Part of a small language model's weights: LayerNorm before each block, learned positions.
MLP neurons of a small language model. Each row is named by its layer, matrix (up: input weights) and neuron, and shows model dimensions 128-255. Each number is 128 + 24 x the weight over its row's rms, rounded and kept within 0 to 255. Numbers have three digits each.
A block is one neuron, or neurons of one layer that tend to fire together. Before each block is what it responds to, as a language model described it from the Wikipedia text at the highest values.

Indefinite article / title marker
L6.up681:116113203155151140135155169118101141145105154135079106101167126121090122110134102131144130131135149128160107140175151143106118149118157174137123141076130180114083160139137161121127149151095109129119161164129132149128117106130118136097118114096158117101141130094155096126163113120120131099102113160108162070148117145137086122112163143136125116116100180129140155107158142126152099107135
L6.up816:168142125151126155123139149120126111153117124145117140098142156094155133094125138142138156079137150127167148133114137154130120125149152154138113109141160092110136159140116121143145153135136083125112109143104147154143103128124107116123084145128145134092140112134188130123152145130105130120112110075087162110160173120138110124092121146116144110083103169145079160113152142112153105111105
L6.up852:102073075124128143116119109103135168121116107133162108096095143152150116158129145174106122067155128120121125160149140152129101127124157180145143127119171127138090151134126100127088142098140094116150128156093104108118124119154120122135117115031167119109127127146137144127131113140107138120121140153100172072161138133163097103116135130118109101147146117170156216114156129091104077135141
L6.up1018:075107133147098145117145125143141108151122156162142111089089109123138147092129112151116129101128153147150131113140145140131143100156164165137171153116162120095060155141144157141136152151170116143129139164122125123158165139116160115103098123094149123114139146125138144116126151106090134111091101108100130107131122140145147103083150104088126118166109136120131151080182137128123154101135

Closing tokens of names
L5.up554:123088107095141154151171172146139160113143143150141111101126131162118061138155142129132150146137173138106116119089149168148102158084119162153147115141186127148102108087142119124108083123156125142114103083168149111155149141132146110141105119122154132135135120144085116090096128167111145164126142125133106125165111115096112099152118138125138109122167090119110137128166129085154156123115

Competition/organization name endings
L3.up13:125114122124116117134122106118127123082128125123160112153109117148120119113159138126128137097142105121106092121115128158143148174148143135147153131140138053132116128127127123141118161103115138135126162070148155131152118154132143104105151133164175104103116089157115132083115149134113155095156163096139110110113147118155086135121164145109170100141100089118115141112143130101141146109088
L3.up29:143110132129138157172115158103152148118136125119117139129145107116115132105139107118151144100094116132103138109140119118128108143141111146155128128136151120160135129134156117122106155142149121133137151126110137094177107170078137124154151112110174123083111141151131107143161134101097109154146122126138170141143113144156130164136121133150140108110109103124111155121130157131110131142137
L3.up71:114125150080135141176117160106141148109190153125115141137162083151117139106165102116129106182142135091101116149128102125120112187122126135140153130057121123123103134088136153112104132100119123081128104128112117153139084133126113119131152165116149134130110135134113147117106125172142134148120117162116097121120130145107148117155106100135078069118108102116137145096158152093142137132121
L3.up176:172153144081131086132127091159112101106130106153125131132132095096146111100135142134134177103144203176122126125095132139176096150141107130133144110172126124127109121100102146150134158117144123127103137111131137143106147125118113109090104126152128122161103149134121065147140138104116081155142155176142176127113139140153093138100138136116103102159103104150104134102099158139115080138206
L3.up191:112143151111131112090169143120169158121160142129146147095129109140116062098156143108114162145113147152168078132099129139107134141083111135157199167147168123093109121118123149130144126101185103133161108089131093137145150130138091138127099102090099088098073145136116118129117181138107123093121113116085148114130157105148146128184108112146112133130161136124127128168157120131141131128155
L3.up302:117104166131123118151099093159091131086157147150177109145093086150144138104149112157126187100149164160174089101123136145168102128130109126147112141095156075103098120075110126132084129090148087109129157111098127098127128158149115107104117110141132131163106128137124149084120135130125132128133156164117100095177099119144119104157111106093148150128110112132094147155183138124140144126113
L3.up384:098143113136148104166119156104138077110099131150166156130123085158125071091149119128137104143114180162192108143104112164149120130119111112133124091149133086131138142094152145100127167127116081136126126147135104148118189096125104134125112100117136106134103114129143122093143101107115145150170136143114116123145149126161098129188132170151139141151126138117140115126140128105118125123154
L3.up399:113071131139146155157141167137145108101161131130160109098151105160155088093141126109129091150127149104099147121160108133116090170135095137121115118128158111119127199090165127138148077123165111133126138104151151111149122128113137108132124157135187115076155129151113153110127163125102138186111140133138102123135191124127119112120108160134130072098136121146116166129135128113154174101121
L3.up592:148126100146149115148103154100087163119132129106135105125116103182163077133157086152108170125142166159123141129160119168162112175128103189137128119154098102093138109121109128109086128136138083127110130125126112134150194129109134083092097139162131139157106088120097145148146138109108101135149120120111118111139117138135075108166130098150136121119139150131090138153103149098112129102132
L3.up667:141114111140130128113101143132143103106162172165120128093113157086189116090126133170119124150135132120154124195142147153119146125118139143142127138113188119140128111127092086097120106123146112120125108117104146143126166142128142151144113098122141112161106153143141113148112171096103143136158155138120150102139143126130159140162163099128120122130134086139128168114151133130109125108134
L3.up718:158097156159133111133144167132162138101119147110180162151082122167127081117150152126128163141122158127190095164145097133130089160125122152141170128143185109086134150133122117109095114109156093155135120125112107140124083161116098114120136096127190113175088108122124159153155120107135098168113115149123110162159137120143133117131139127148094107126131100110158124089122131091104135152129
L3.up719:081128144138158126139124105088125160126110162135111146122139120080119174113095078129140092122130186147077152143128133131149122129108107121147119118128123126178146068149108145119138141109127144140149109101114110111142163099118131119136128142141123125131160157143128097143133154132105119148135098137103164113096124149129128137129095076146131099111115108170086114100097149119129117134143
L3.up788:150115131147127130152129130140158109123188141107171113132119123149175081104137106150136141172126159150164130178099146169146119134140122124145156151109163110140139113079136098148127115139126091095117179126121160119143133150142143131097094124107129135127108135163069117102140147118131133098141157096057149137156121116189133108128111111118114113132132131099136112129159133105145162123126
L3.up880:123136130171109158123125107168126109113152175127140118101118132154173083095150089152153143089136148126111101126083110164156114131110096169150152100142183115137088101114124128128103135110148112115139139137081125108138160161131133120111096137156111150149144110169119162109141161146080142129135159134094154098184142121156115112119108097107150127147142160151105118124175141116126141116157
L3.up895:132122129089128138147157141168188129111159117174180121102076129128178118085154081103137123133130144142130147130111148148122107148160116134150108094134146061083143118080119145116113136121152106149105143111145129090145188151122123084091101150083137119118114150169106169108136146116124100118141121153107173095115130158159149117133107146155137103131145120117108133128102148119126172116133
L3.up946:117102111122156125166129132121147108098151174122147133151119108158163126111145099139131100139121192151121150131120135141141125153098099181151127125135148065135137090102135084093109158108160104125128117143108144067142156152111125094089078173148130135118124130145127128114135162133117127156144170148102113134124111146158116137139133098128144088091129075134084136114148134073152131126156

Nationality and country names
L6.up69:124140144108103165171115122110103129120184136150134128109151109167122138106173121131167178109120091123103075118142097131149153145146140134178184132119167044099137142131108145122138139081146118169128162136100138153148111113112094107142078128126139066102074083147120109139122148157102167100161139120122153097149154142125126098128114126140124134126133125119132154142133142125113090103135
L6.up330:120097143169089146155124162164120107120192199141152152120148121146169082144121134117078130131138152118160088138120116137123148150156110130144141120079122089136147113090130160109138140119127124137128079146118125132119142137122088121140091130128116103122110126118111147088126172150133136134116128171119120079136145111121124100175125138172130126096121149141071118115149124090143158130100
L6.up931:138100166129142120114140144127138135086181155153135095101152105124131096117119097148132179113146146155143123075120117172192118175152094109146147104122131090149142144083137148140128125095135098153120161136090135117124129121119139101121097100100147113123107064137108122093118127148091135120137128142094138119165149126154098121131149137120109164110130144158104161123150144082131123151126
L6.up959:092099136078148100136136159152105098138181155141156126116121133118143103161111131146107128194145160147094111122123182160133118154155101167137141160116113145130127105077102112139084112144130121124131062156104113114121153126145116080079082133116119146086106116121084133114147103133092138115118166139113142118163097115150104123106151115139138130136180137156078120140180156105139127145125

Wikipedia structural markup
L3.up90:179130113144120111128131076127141103113131129132136139152113068109136092070099110161135158180143128146109116116121136143136084137061074155145153165124147069125141112093157153146137122110129104122174137120126117136131136171111138141095114098136142115166149105115168113105172145104117200147148130133112148148138108125146112137099120165142097142140115130119123151130122136140118129121165
L3.up100:110097128159106119153109108141153129139172160186157107097099074160203058105084131141130113118141201103104135172138117150140117132139116130129146139117168116125112142100120133128098158104133083107133130105129139083143148136137125138149142098113141126144127102146117126094123134160108163138106160138106129118164130154132132109121106137120090086142139083127103129122124150097136137112153
L3.up139:168123133138174131120112138129133093128093155133158117095107132115139099114107127168134145135127155128134117162103102176151118104075087143142116148103134111147139121125095132130139136140148099147146130117158133089126119147126124119149062069138113143128139126154115150134106100113127192124132193120117119140159098095158104127149132135072141124148127098119112153158132137100134143152116
L3.up266:118127129072138067118133116111179112134133173157116101167154096101185096093105130147081125099134197128121126154082139147105110119083096140147133171149141137088123096141163138119130121117080120155121115091163114135135158154134133125139132099155146097113133138120146139123113158114087104150088141169118091130144127122090117134154133098123131154103162108180109147136094141090144122098141
L3.up325:121152106142122129175137153078092095089152118128151121119147125144131093156140118131142078156135119096168083176151145131106098115139158113146173140067147086152139143132164122119119136152145100133119140141140116162179149121108138125135147164142105094125119137157149114153128137111094155115107106121116114094116160130130118122154133139124113094080115074119137169132104131142148147111126
L3.up428:073104087133159139160150164076132138105159108173113116153126108165157099155128106136119118132137143077098114154136104150132129066144125138127141148102124100142111101145124160147125101138165101116155109118116155108100127124144128124142141144119130093178088134159107111144147180144117148123096159157114104117108092113145141120122106124108114129152151098123136176077163138130146140150113
L3.up514:128120100140158094127127060123200123130152138157125114162082095095183109098133119134131112140125164126130118183114126161138121142118136119141086105132152081142146087097168140124129123105148097119142150109103126121146143107136150129127108126112119130147120137119115114086153154100136161153133081116123150130146112155130109129145167173092123062116156119120135175124110138133118170089118
L3.up536:143127096147093122136122108106145158131103182160120127120135105140180058102110130141105126103137169101127141156170097140131119108096119107142158146079136119176110115090153115143095107113139112091161125120145125129092124145148155140148131127139124112088141133137128128122153114118105135152139143152111122100141113121126140119163126149089106111134157089126127125105142135095176159110151
L3.up581:139093129142143128129107110125160088144135144147125108110104096112185118136128150193114111101148122119136104196094128143107104103080115135141158154114166113150117114152112119154128152130112088113132157124143153140124130166126132175119142100138111116157147139132162138167169144079129180185089110138099136151150111128150132135162121117110095101138132064128133109099108139106150145118126
L3.up674:140112101123116139115111088150120117116140162135158121112133115127144067132061148122095123137148149150129127157102123134111083105085114150132091147124108085129112136106149113158119137111142098103137152120151131138113134097114147155135140084145082138166148128151181131084128145144125163137112157159129091120175120111135130114102104121104121104159142175162121118163148134084137144141120
L3.up714:101140155145139136114142148112169102122134174137152124153136124137111100135059157132120093143116162121104146159088084146127123092102103180132159152101132114127141104135140136138096105121147098124168095124139141103125136136104115150138129118122162125147172113114121129133114125104141154156121119149124136150165149099153117126147132175068096117171117079130112174129121131120164162139135
L3.up722:164151144124151111138105166100184133112104122109122121139163087099124152087109152109111102104107153090147120178110101131100137098075115133150164157148120106102138108131149131115102202138100116128157121144128121104122105159112092120156143141120157108103117160108144071120145155114142158192107086108093115137118138127125104150168130098144093103148118101145116160080096141105124130133159
L3.up814:075123103173112149138118170175133131120139128149164125114112101165121106113154119140142098151122137102120130153095141167145127161145122156141163123127177114165133129155137103133087110138139127066140166142107126120116121103120117127135121135117145132115130126133132152117157116118081122131138143109099167102177098110185102128169160125115130121133156145158118143136213143103178144125163
L3.up830:133099140153115111120139106150121134151142192132128103110129076138154118086125131142122136127154143102126123134132145178161120151131170150163151118130172121123106082116158128173114103128095083109144123133097147058117115136133120077121126138139127097118113119129134112115170118117092144178112108089066133136091131182134103115134129120131115097116108103159104176075120147133137133107132
L3.up877:069119113143124126165132155107105161142125141142148134134114066149122131131109107118122095142109129155102144158131085155141109123151155133117160144065141113146107139137177122108095096146132138104099116166124118137124171124140130117136121112111171121100102101132139094143123114143110118093122111084114104085139108160126121127163211128120088077161127095134096142059142140151150140110162
L3.up1007:111160139091102112101120111112139114157147171129160105129132135115170125125081131124122100148125118127153175188105120140124100122081134174148129165084157119134125162099151138144134096128076106103148146117135177102154136169120145159113122147117128119103167134151105106142116137083106118151116146132116124163131161120114111138176103134143117086123146070133085149126094141091120154114156